MLP neurons of a small language model. Each row is named by its layer, matrix (up: input weights) and neuron, and shows model dimensions 48-239. Each number is 128 + 32 x the weight over its row's rms, rounded and kept within 0 to 255. Numbers have three digits each.
After each neuron's rows, "fires on" lists the tokens most often at its 100 highest values on Wikipedia text that the model never trained on; "fires after" lists the tokens most often just before its 100 highest values on Wikipedia text that the model never trained on.

L7.up283:091136099159093128110142103209123147150161119139112124110114123076157129180059116112102138110163082122128097123117084155169124103099104146199145123065128127212133128056129070120167159133078101167121172084133127086155113131095136160066155128107102126181141149159083157098142074152102116147133147180151164105122145151199125157160159152144120091180126125082135091116120088167109135165075141149086177131134111118081129117086151172132193128122192135132122147134095146137101080118135111132153119125079131126174149121228150152081129104122103115149140127162157112086133073173150131092
fires on: "s", "y", "m", "ab", "ist", " P"
fires after: " the", " The", "ther", "ast", "or"

L3.up169:112160144098150156154088129160128171149160100114132090155109179149177143136137175113098142163140174124095098155088091137110111094093204072132111105141133167152181170115162184107123149114132164131131144149151181106087156133105098199127116123031081141144120216143125088054178098126211229114164124114173067145143141123120116137192144106087094077135137135131124102091175133115121078077073157165109153187146158159151099141104183110149130111144119105179134119107116157089131115119140142111140043095110101124122127183159082140117155091129126171097127161125147165208100101112078121108
fires on: "b", "M", "p", "B", "S", "m"
fires after: " (", " \"", "-", "\n"

L3.up215:123097172167167103136142110141135162083156116101144132143101133134138096120166109096094067192144122192104123116126117124164135112120109093156145141163115140126156147152112109117113120070106111106119084143153145122099112203104122148129116173076118145148148125138177159129137065050220149178168116166070113159177156112093100148190077103146108169142133124081106211136164182141144123144125147086069159146089131113119159118081085095070119117151092070156161097112149065130088125127181129183149028114153158157143123192093178117077145159111052150136138149121136110144130119160133122149
fires on: "o", "od", " a", "id"
fires after: " G", " T", " g", " the", "i"

L3.up445:103101166098121131193125065147123143122132111155146131169189143129176120126160095116105146119132175114070133114145118118118194129107136101122142123116157031130099175106111149115117154097186163127170064189087101105102166075071123193177067130126193149122133121123177167136102158125088127089185132166138136189147117123086115109168177121084090112111163129119130109130141126175153111154154078096136102136121094136142071136076107187129145117064097128109145134108139130184170131067141166129120211098170143167139124132157088080097095110135124089147114142121121159078079101149160109138
fires on: "ish", "rit", "ian"
fires after: "l", " B", "b", "rit"

L4.up693:163109142107099164100145136162107160128085141062149117053073134221117096142147111094165122120095132111100131144097140190072143092086096034139099097135197136167179138113147107116112103162141115147081137108163176113112162184107113157133040135199109123130068173113098123135146141163077130125135081140138094142106172161182204113118097110114123124136180176040131137106124131106066182105132119116138144088192107115140142109136106119108142118047177143129135136147133150056104069110130110119100156138132114073170112154129098130123119132104125178142140114124110096132118126143152137083
fires on: "y", "an", "or", "ce", "ay", "er"
fires after: "ic", "w", "ct", "man", "il", "art"

L7.up545:100115126112164119189096090085093121199106206143162135082097121110138119127128140207146074120118120091162098123165123128146118149116126172120118136093086093172070153160208170053171175132111124154144116110137120161086175152080073120124147145149127167125094167091155141121183127114168142149196107095095105155115137146157091179113110104146129125137114141161179129140119158170127142131132130131128135183161144106098088131173154117179177158154141072039146097165146104124117117107119127122076129060142112069162081100048151171115112102055128125147172149141099120157176084109187120105
fires on: "n", "t", "e", "ig", "ic", "st"
fires after: "ver", " p", "p", " con", " or"

L5.up841:141102119109149162159129160127149115063079155173134131129107146126180085119128115135102100170075114107103102126120065120113129139158071087110147125144109093153205135141158131168150132120165138152140146129128189059088093043145063175139131125132173142144151153085140049166082100116083181121102116150084167171134146168141145087114206103129128148157075143082105126129098062121070111125133091143149110165144083121144087106128127203072151146099150172136227146167159154125156128141120149136145150101124136100159091161144113134125150125076102118148190106175159080137129144074082105123
fires on: "l", "ack", "ep", "n", "el", "ur"
fires after: "l", " B", " R", " P", "ar", "b"

L7.up245:105148121128082152147121106151132116164168130151100078048145160089098089146127113158161095094182121105044174157151145110072145156092109080177136180111179161144096122104127178096070169111127086108150153101183090154185120128137119088079100183073130123080082139075155108158127092150149056104123132132167140118158182164180114177127129127132162102080119113096095137109164110162157163138152102112111070135169184137108088144163147143137204107141097120182109176114139100128106193132193124092162175104156079107131063130135172103190086185146113082140193152079157113140096104119115133121
fires on: "at", "t", "s", "ess", "ag", "id"
fires after: "r", "p", "f", "e", "ar", "on"

L8.up375:155122161147163113113102187146153157128097131112115104147106127070108119150146083161144134178105156110101146079135118123084141145178148092096100123109192044159069086202095206103116086077194137062120183167124143131107126147106074093180152125125119182102144195157131088111094127153152109110141064121073128137116119148142145135090076120177083140120124130134102143133135055209095139175116135235169148120104129113095067145127126066129139028093135128142141143141089096153128162100108147111125150128126116111160084150128074110138145089143081095107181153095140128104152162157099154130
fires on: "an", "ig", "id", "ir", "ill", "it"
fires after: "o", "r", "u", " V", " v"

L5.up433:100176155114175159159104142163124078191131089143146134139114175085102130148106148158117109155069114139122121164152117101132108165087095112135165138152191127171132189165162110056157117234093103152086123115158127138172127191131138153168156153144149180115112168097093136087111131114128159079130133130126149099118126187130127142158191129093153183160095132102188233104109056157158131095095129070121090085147128146157133148123105124119108102085154088115125107056088094069107159123140149073096176154165092130143109127144082114107195117093128102089155059101129120111168119121155113134
fires on: "y", "ar", "is", "u", "n"
fires after: " m", " H", " M", "h", "m", " l"

L8.up699:144166179109111195126159115155119133064133138135110120149103143102102092144125141151122090179127155146067072132102104102172068128150122135168102155073209098115117107097108138113177117149126133107109099160114129142115077139139090167122160121141193148185104204112121174106157096149067115097131162114096114134136090166156108113064154112075149131160081171114131094136110077136172171101113098129102101169154117104179120129095173158110085111118178143119106121077100132088158155121103143142109173080057086091177116146182168236073103121113122166102084085158138165106170190123113084076
fires on: "b", "y", "0", "s", "ion", "6"
fires after: " al", "0", "il", "8", "7"

L8.up336:100124098140109114115099110139125130129096101123113080071146090114166169133117140139162096131117160129136091196122105100092119141077133141103119148136121069125110141158121168156135211183153171116128128080083125148085127081083092074210172121106161081152118094132154080126127117093134113085176145152139157061100102097087066107181139154177124131157164095119185190031150095090134126152163200157117113080174122154140119104114074132117104132160085158144166111138167133121137112128144144085149091109118117085117160109147117129120090128118095186157110150152165110137113122159164201187
fires on: "f", "p", "r", "as", "en", " n"
fires after: "ie", "le", "on", "ce", "iv", "e"

L4.up500:149187141132071118141081108123132119130099136092062129155130147157135072108172230158128157140153085090147194125125102094141136082125145093109143186153155101147144083165102148101131105201130148080135129104109134122122132109098101146111150137177112084116133135132163099110103121114168076101160114172068122059153104115150109161087100139136123114158141124121172120127135095143077172167126137148142145151094171201121031119145191079088118132047153123162108188158128132130086054121137124131122114089138105130150120169146158082166129118109173105187187173083157144162117121096067113143
fires on: "en", " of", "an", "-", " had", " were"
fires after: "e", "\n", "re", "%", "ru", " T"

L4.up911:130168158090133144148136127107087159102187155203101171142101177151186156125175118186166137177077110117116152139102125114131139059124128178142175073115112108127123111174194131071112135158110119137128087107197157140089126101207031146108145132098115116138094091131137087078099117119155154131119105111126179178114166157153115140104157158094098095119065097103099108148104168152107196095088110075048176128161158131111122106061124131121083166138111142149113130137106134138139095142074153137096135140140075097169109077125148115137102184107161147105148145113116190112176178140099135117
fires on: "ed", "k", "h", "ore", "on", "ad"
fires after: " s", "c", " S", "ing", "S", "qu"

L5.up325:147130143132095163101132102118204126118168103161087111103091165112099127088138139117164114085163092155082155071126148124120089112085160083167133119108102098188163119171127185156123150050061086080079143121093097105136113093153127124086159130159148113102097118114101092112140167113117129114119141117180206104125140153134079124120120125062178061136112159169166141138091099160131041149120126145104151119137174217141180136121112139161088097118158114141145208144124175051127067115093125108178097155085105180065128155193158193143145119200089137118126150110143141108096119119123083142
fires on: "z", "al", "as", "ab", "or", "ant"
fires after: "u", "h", "a", "e", "th"

L4.up723:136123091135156119101073157194147115117110078182123092073114142077112122066125102092148124168124171189147098105170174142124152154131158145143131130167125094119137180144112099131130138123124099145098071163172098091165099145112130083089099192097102134127147152154135106153107096188132119097166152112131157104165113129117099132113132162109157099079163121094165143079167124105139195156112107151175153172159046077095107133156126082122106095082183081073151136126090080122125182079129166134118095122145123065129108189098164132109136118117152088196170102163199131165122156096129143128
fires on: "1", "7", "5", "2", "6"
fires after: " ", " (", " p", "r"

L7.up866:154170106161087128169146121122152191144177095096146068180118109091143099120129123106096183091172183158133124102155093174105091128114155113143124180093170085175102137094130095163148153133180121118118095107158188119098085150107105165117099120187147080089128103057067071130039125108151091144106076124180165133116092198104137100132082122098132156116141145103122195129107134157113141106190101075141130092154134145179145176058138125126092208137167142127112124153167131071135143106174117148193112129101130062149171094129154129129111109153139164154166120168172117149124141137163070137
fires on: "p", "on", "m", " W", " w", "en"
fires after: "ar", "y", "il", "im", "h", "al"

L4.up335:145137169164150088158127168128138111166172063117109167083174153130158075143127142190069127131082138132158159162150063100047147109108096177093108118111160132094157146186176130141159164091156184238173155094082160126075096148098136113225135134101175145178117126108096170102105136129125145115178117119116140143105156045157117153133102146147111166145108135125141157109109130100116129144117147117119125116131170173172131082142115163103102071160089145149103127147146182073069153154108137111120153144092106100102107135159104139161103071121190129106101087113134029172095144130132120144
fires on: "le", " se", " were", "se"
fires after: " re", " Re", "o", "re", ","

L3.up823:141204104121119150108114083113139047127093088161173088149112147136096104119164164100181135088135103114148175115103109142131096132124171058137143193108135092153103093120087094109133126179171127096134111152133138158138134134124085121184128158135101142130126151080148119168146153125208153158173108207142199169146104140128126106120091171117057163146154095103126180159195141131069090091083198115065133099112144121082123133111144122094104139169124097120057099117145136094100147144142208090109095078159086129125218158130127114099117113102160141160126127064094092080143130148114078163
fires on: " a", " ", " in", " as", " also", ":"
fires after: " was", " is", ",", "orn", "ation", "ed"

L5.up814:128077193120146147159109108140107127121182120159137127088136144140176114135119105163092076150152147110118085118145128116189076138103152150134171125112085123099183132177146074126099110095122178162111114154099153138164169110102107065096181056134051115128185145096132148134142099183159122132174088140044085167145125137195110112138142131145087190112107127120130176121136145126090145119097112125123108165142121221129140081168108081138109178138102032081178178094131082189125104107162199117073136072136118123139096143065167145134129139061152101135149134165109145135172081116147138107
fires on: "e", "i", "ition", "n"
fires after: " S", " p", " s", "os", "S"

L5.up238:142145170133046114169097092110128192190093094082144121134124072139170130095103156147121127086134108167154163160174163101107119193119119151178144181137120145099070116119149122139150155063187102200137121121119187171081103110201104168154076118116128131112154107163109072104103085153078088120111137116071142132111139134171097146131135057135123154062051093133128124175143088144176128143174140106099120074114133131120116149164103086101155183163115120103125118138120112115128103137139121140140177131134102097112127152094075153130106131094107106196160067129137146129133139126201147091
fires on: "5", "3", "4", "8", ".", "0"
fires after: "2", "3", "6", "1", "9"

L5.up919:192081172125188143117105102115175147127130139146155107108127123137141167144139106185152135107092165165119168117134136084170149123091149100141116153122109092167127110120113080071136144100149083108141121154127103161118136028140157154148073150141152162178090091114159118128123102177167066147148170149140132143093093125121063142154098197162081117079138124089126099168117130154101162167158084140165127084203124082179042116108095136174149162116136162152192114133130111141128175053158154137103165106178110123095164082140131111102148083116137131122164112108130121205173130122121164128
fires on: "u", "rit", "us", "p", "er"
fires after: "f", " B", "b", "l", "up", "d"

L4.up884:103118183097115092185096075078139109182121141134173134150172135147097067148179087078089176107163100178089131069139080131110124100128155133188166130117136100170170099141117119172069137132119183109174145168076119132142113147123066098163154109145167117096126090133174088164074122118183133121154103118133161137133085158124140106152096130100131160163074145082081161143187123095116091162124186126085124117076143113139097134132164163118121140106094168113144158131194061075153160153076151125092167115132143093108123125124148202154154084183108165194109112143118188162090111155087071149
fires on: " with", " as", " to", " a", " in"
fires after: ",", " in"

L4.up376:138112096191105136125175099137112131124129142135139167086091144098151090194204155144123128055157168201170116126157130084156105135154117025068060141083158059132144129148155187150096132115120121104182138116165134153080143122092053113116081137126093113171119152131154132187113183119114134162119117208107181138087123149132149130131107144158102114082110115094078133160095128171126142148105137136140114064108104116116168102105126135156151104085120072081123153135132165095113152082184109164129111121118086115133119150132079177126067102137158084125162165097113162151111139099079144193
fires on: "id", "an", "ond", "ig", "p", "ot"
fires after: "r", "s", "ro", " an", "ol", " un"

L7.up615:054150119154126151086126123114156152103165117154117121134099143152095117092135085107239156129105101135135167116147055135203165135087130090134127052109104130157185112138131178158111129147116105124104098123171184172097174090151175085153077132167136129158152117119137105133170113130088071142143147145211145076098159158157074134079113123150132125067140108078185161157078093220078194148080174120187120149102169120122135129121103090162109070168136116166072132113129081078094091079114096139118162091075121151185132107134150140165129151178114120169163140105129094166114171139123144122
fires on: "as", "ap", "ad", " to", "ant", "or"
fires after: "r", "b", " b", "h", " he", " the"

L6.up667:133085114100127109103155086165131137175187125178131109120115150091118133118118149098128115132130183136120115171089079112129117106126088172119177153181149111108120105176120157169166120180162143137128138121137130131126147123104074168175149136109154143152155109025157080109093081052087124122145134162150156165154098180129128115158163123093141126133112127048149125107083155081090168168081112106198098100098172083123117142086186143146075118157112155144149189160176154131123154103096166149128158094129084129089135156119149123084161128177087108093116106216105149061077176139116126110
fires on: "u", "on", "el", "orn", "ack"
fires after: " b", " w", " B", "b", "eb"

L6.up104:159169147163143159143127099094161093085141141160141101155157104142126093070124125184123187124133150167145138099088130147175092144147154162108178133122175081096113083120169121139182091098123079090117164103115125122081113079143130122191168167130082082099127125167135114179111060128124126121157159153127101050126121092087080092157139095106125137123112122143077200114185146134156117099105137124194115108126156157176074120117146161125093135086144103126079162155143130159110072101081171097096113055106131135164119145140150103120173113191122060190137071162118126172167185180097099139
fires on: "le", "m", "d", "f", "t"
fires after: "ro", "op", "re", " pro", " "

L4.up447:148156170166137139140136094104114126133150177127093087097137156103119119123122167104121094097144129132127137145129080108161115137130149136135131179111162074093132206160147148152088137144185134117096144149089118137153139155072155153121093116128095159143108189077126116109108112099099112113109140160118144142090134170173169154158174142081131171122109121000152115144011096132161162137152138104119061065099117090137143082111142126096127115169127113085126155123136076139117133134160148104115113103140154140094066145157147148192166107133133111115180200131112151129141149144143039111
fires on: "h", "w", "en", "y"
fires after: "ot", "et", " t", "ec", " T", " m"

L8.up570:168112104147155099105136115144147173068119122116102114121156182124107125154076097203119075138109165066143131096100135202170175154141110122142132113089127120126104091062124117163135160116105138164145110070134192138102102126147093106102096101130156155179064083121128125139114141184122141130113129103142103164157105084103134122134106112105143130145135144130135178107132175110115126126070146086158130143097152180097091216168140142104097091124123079150124211187169122177130205133131111141129135056163115182160148164146090177106138155141162123127180130104128089155123136077092181164
fires on: "1", "2", " in", ",", "ce", "on"
fires after: " ", "3", "in", "2"

L4.up578:110101138172135128152172109135133128168146143145172188175214107130175161153135040152145112131085123107122128135157163119137136154176084157121081119133134110124077137174179105084139140109138143122126191090149063115155120158095155139120095131097072148142166189141182117143102158134086143116123125058188163119094130153108142110133081131134113142144095147131130173110108095208136066119148136129143074126121166114144139145166112116095103045138096176074162130097129163124104196138116138124082106083157114132092067061071105093121113126088109173111174174117126173138102120148218126121
fires on: "ar", "i", "ie", " e", "an"
fires after: " v", " V", " l", " L"

L4.up165:175172188141164166120164120126152174163108079108124166080132104133138151156110110106116110159113089113176150111082165083137133179182165127157140107126116127138070142086099077124117119123166171112148136114117131159134152057112086142115090104135125074139154070131184116088150156110040132136161128132118118086119104157110190171122175125140109118125094133140136111149149171129161118193072100118119149108114151174108090111090072213079186185155082135132090169144209106199140171159134106096129072092191144125161120101120130110172140100107138121162157065124089116099132065114108173114
fires on: "on", "ich", "iv", "ary", "ort", "port"
fires after: " re", " R", "as", "ep", "t", "ce"

L7.up228:148096197137061108120060093062109172129066162082107154108175148142133067098183187118181082102121161110121097125146144106125125141105100125125117213125141127156087147147146149132101191040138193106113149148125138128121099154149124136181191146195131105164133146109170085097133113154166175138153133159148134138122096135134080160122142136101131110147153129124090120106136098088128087143150101121087115071060119165114123138140101122102143151169184146106152169126124092174087106116170135120137131079135047106090114073146140131137137131136087149140156114118084096086106075107151201158
fires on: "i", "v", "ud", "ing", "u"
fires after: "m", "re", "p", "v", "f"

L7.up756:111156171167160106108114144116154145121165153091087128155166175104173129191094132140110126156084157107120136088132172123159095081157101198073149112091168182120156166127112145151160209115173094070146158125173173180131128130126132114174101167128098095126154140134159085055144114137071141095173110104148149121164096107129117153136160157087102102141128113155112181091151129145071106144091145093114134097141172105138162130108056150168173114142098147148085140114105135050099139183139185154101183149123101081096103122153173090137141134136125047101135141073120093157107091075111165101
fires on: "b", "le", "er", " for", "ar"
fires after: " al", " Re", "f", " re", " d"

L3.up301:141128116117130060111110125112111118117100082070115112123138137147112086187130114185107089150167103130109174135083131099036115115194158179176146172160118110159132102069107089092135132090135115135166165106128166189137027130182142122141105132136139140171157059141146081100075059180091091146178119107151108178108147134128157182110145128122143121148136122116179153166138156123164142121165149109104180140105122138083183146140135142108153119143140149086095131108169173151151106145122088096168101161154122068105187101095107177100080186120136130168128097109091179102087105073093090129
fires on: "s", "3", ":", "4", "2", "qu"
fires after: "0", "2", "1", "4", " se"

L5.up430:084173201133104103156129119103167179120091156173127135094182204069106125119112143102110109159140141141115163164130140165132096105174136120198140123141157100062106138130115099128144120166126131160181136153100176109142108095093110136112117161098113171086158127135088153104189096118153105083085149128113175099156138143080104100186131098146081136136177073155134081142124139178124165123097136080169085142125132105099105063082156169150142169178121110103117142132151118061136145149055065148133082160112148140184155175127126116182113131069133131047155144069103109100111187085137122147
fires on: "and", "h", "c", " the", "oc", " of"
fires after: " b", "ot", "r", "ad", "l"

L8.up232:138154174091093046157124085078104142115171116168175108120143110115104134049090144119088090097147138136125156177160103158150131111163163130177132147128151133123089120133055116122173139150160160149160111058185140070140093074100135131147177125164121068166168179110161138094141079177082132125110145143116136149141197143127097189180097113126131132186154103110111106149136081177147114181123113093145132154151100132141077100115078136131170083089102149146041143149152125074091130112149128144129134145137088135111130092091113165180102133120195183061198193134116095114160179098143132104
fires on: " ", "r", "oc", "c"
fires after: " to", "l", " in", "-", " b", " B"

L4.up1016:088116141146190099116133133112110120109100131102139157147122140163124137124128125084111099128157183121042151145085099139134108091036116145106140089095091142110254208122124102096145121106177143102145111074109113125082142139135078116130148085147114103142161135094076111093190104109127129154135114139160091120062109187095124077145116142113145137121136154105139169077163131110068141152088127143132136165175140139142123105079171142118093107122180115157118202159173194060138140102106157132156133061160072149153164100101101151191152159113155141166183127159089189095118139151116126159
fires on: " S", " ", "p", "S", "f", " p"
fires after: "-", " |", " (", "ember", "ary", " \""

L4.up943:093146143182164104169113140099132097179139138138126154139163160099036060159115146127093109179192112138076180154132058141119083094088112103123095114110164136155110120166138131104116169149120058156155153135106117091075110110141114123103070136127132124119171094101105115156161147152187117088108216104141141131117126169130082192106125142103134131150120176158128193186088146178127143093139158058154089165186136111082070163226131167125172158096114080144096166145151086066077150108111154093144052164121122116120117137145102176083098147093139128169157095161089135056109147098125157086
fires on: "f", "if", "ff", "s", "at", "ir"
fires after: " O", " G", "a", "e", "r", " L"

L4.up741:178122117126119131153104141128112151168067153130060169123135073143136091056117147161121136116139073156114139125127125084086062136123163120133150093081080112114123084126176121186125098110162184130091141117195136143127077098108111082092148092106157109112113142089095112134124096113170128130186187079134158103123095072164116135156075106117096139162181088136177143078109087100133135162113184101129129172110148207137095140159139198121030180182188121098135145159160111151125074122157090156086088142110074110129091158146138137165096141094198169149091136114116118160075168084128118133
fires on: "al", "as", " of", " were", "wo"
fires after: " se", "e", "ver", "re", " f", " e"

L5.up263:121165163068131099193203103084120123108202139137074092149107136174120127144119080112111114149121103141064156123158087116110105110117118163153138111105130115157145151160154104047158174036171145087135155108117142112104175159156076104126102159124193105086134123146120105145170089106102147078147195116148147066134127137180104207140159171125087119074113211090147089109135102139196130170126155112122083190139091140095162119120183122102128123132126115125152148111170126109164081107126120146157113156108099096125150123147078184137097128159103167122146153145097116076067130172133100058
fires on: "v", "h", "ad", "ol", "ir", "iv"
fires after: " de", "e", "r", "a", "ru", "he"

L6.up201:148099119021093082114112153170118118139124167070155072111071167155145080162135181127111123104138108175141150142140153081161108173117216104144081094209111070142142128130147121086148148082109159158107109170127146141172158089095138117167098094129129081079182059216171126128101147116163118156154142151147088123175093162141131116118096169114143054119129093073150120146136177118099118096171133103154170095104158160120115117127136149093077126151182116155107165127168150082062126188040119139134113104142080139121113125139089138114113119121192151124138179104130100137137151101107131153
fires on: "f", "p", "un", "ep", ".", "4"
fires after: " de", " re", ".", "e", " pro", "if"

L7.up585:120138150118135113120152092114172163146130135073086139092083135171186101166206148086132167167134096110132177148121165134131053188166167179119151149087078104151155059104163138104093118135143126086125147132089159141122133091120085100188197102090028155119137121152164132159090094084144175144122046144099157085153158103122054149151094120104081124141108128161104172088096069106083107144077129121149142129147194151069141156098135168137152111088119080191136150158131127192151120139106165150080142142118141103160129073108120134075138107105136086182139106153148137116099102193082169156
fires on: "s", "r", "t", "c", "d", "an"
fires after: "us", " pro", "ur", "ro", "is"

L8.up928:100121093201161140130100130098172065100083116082124095108046159114095127160166115206118062046186118096137179133189191124137157135147147119219124140125103098104118144125122111094072144160120130138185101126129140168091055130116076165177159123156120146108109136186163108141122142119151158147146113107141113130139139104114078129136154184101143124141135174159144150189123080133097076191127142105141122156105159138133086155182119170161144178070096118143116182133180155176123167142118085203095090074078102151101078112129135132110141134138126085119122132090114149093127071211131156110
fires on: "g", "r", "in", "t", "at", "it"
fires after: "ir", "ur", "g", "ro", "u", "or"

L6.up755:104163149107165090116152126124140132129114124120106112131101135170131120108185148116174187156111098152202155134175073138121118115166113120054107075126159103064076136079136162132123148116094135111136160108106188077091138123133126129179124129096150117108109183137145087115134092143153086188154104140084142122104098117132124163197213076152087108139146123127224157103138102073076166091155185173105151146199159123112159131135104130123120135112119121087098181160135124083117118156114154163142110138168057065143143125208130132126163087100132123151093136118142077134134163133152109136
fires on: "n", "le", "rit", "h", "p", "l"
fires after: " w", " re", "art", " Re", "on"

L5.up295:165083152058104122149108144131164090148147110074131064112125109131138129140110089099142131086096103102169182160144122151140137090144146110188139099156191116117091078164138146133129157172120072188147152071133090155171116083148093130153099128167110130150139096123159113081105103138143089134131144085152171170084102202165164136130119152187145159093117161161163162128148070113149057131156186092091083059111105181143101152120140139122110136128092139152118032146153090163162073159171093111099158125125117195098138119142091183072131148139061177159137122084121174141135104142155081117
fires on: " |", "8", "'", "0", "2", "1"
fires after: "8", "9", "7", "1"

L4.up1014:163160129111080136109137162116179086094065174123045128089115104141118173170104111117093149154165080129153129156147140100138091142065110105136149121134117124108136160104163082097149124142169140117177122131173162092151087133106117164129082132072091154126191111174088125121175103097108148089167092173080115096189150096124112119145108065136124110107112109171119172122136082159130112132140147099171126117170102193141182080115091150134204115154155136118130200134118139162154175091146099116047148085104160071077085109162200145124141189118172136067151145189160117117130120104090119094
fires on: "th", "ew", " or", "ge"
fires after: "or", "er", "on", "l", "ar", "g"

L6.up583:106145112120144110152114137145195155132075190160083106154115119114193113127087097201084112154105188085132078100180145170124115107075085152146148068126121125137032161149133130111122176190226111182136178111081209120132161155181145137151175110126174100143135087124122089106155205118147138110103113208151125103142119056126104114155097113154177152169097097129109174125067090136131114145124124119171117082113144156067092119114093097131140111069086080092129152160165108122120138150074129164122119163114153125121129141098132198147144090119178133129149120090116097092135128123120164135
fires on: "n", "on", " con"
fires after: "I", "ver", " C", "C", "ol", "og"

L7.up470:106111193109131119090113131169120116091164139124160099165141109172120115121067123111153086187120119146133138161143107135157084161139105157158141130141125147079177155080239130122105092172089127143169121132164147109149087116170150087082139160132101086118045169129087064146126114167155121138123082114171088113121083090092179141122078108113091166175068095121109204176153149170132117147141083179156139107141089138138150071051133116180065143166086124172147146169122134136123112130118109153113165093131137145068085109149162081113137104213142163153187138169167090110090173187088126163
fires on: "A", "ong", "ra", " de", "eam"
fires after: "\n", " T", "S", " S", " s", " \""

L5.up129:160184144089096096100099036131139173122175132103136116105152165102114160079133164077138079110149077072158127107174088128131151090139168096121112151170164173124132184145092127138151151138169131158086067180117117120198151121098151111102142066196116181177176129168167145171145105083144122116139135129219089147125161162167142174158161082034081163102132094093169134133094126087073103162087145145101092101166191160040176094063159148089129107141099113147094110166167158115148092175082135102129115139141170141146117154132139134102135135138134082149170105131162172068093136137138119103
fires on: "h", "o", "as", "at", "ag"
fires after: " f", "ec", "ot", " b", " T", "et"

L5.up509:155105159170183120162112149158195184111122152110113097199159093153112176144177178118106077142128109076110058167122096106127165166146107147136196141093086166058106088172147135146129132117133064034109104174127108120144080142145119071127150210133106157168093110136168146142108090173116185147189173140082122148091068097041127082123124113086122082094143153124126183169171101139153144077097130137147137122106157115139108075120137099149124124145138084048100108080112116147122157098095129172139092157140181112116103169129188094142155168091136104108112107116146146169164160100147096092
fires on: "e", "re", "eam", "le"
fires after: "od", " G", " St", " T", " g", "ad"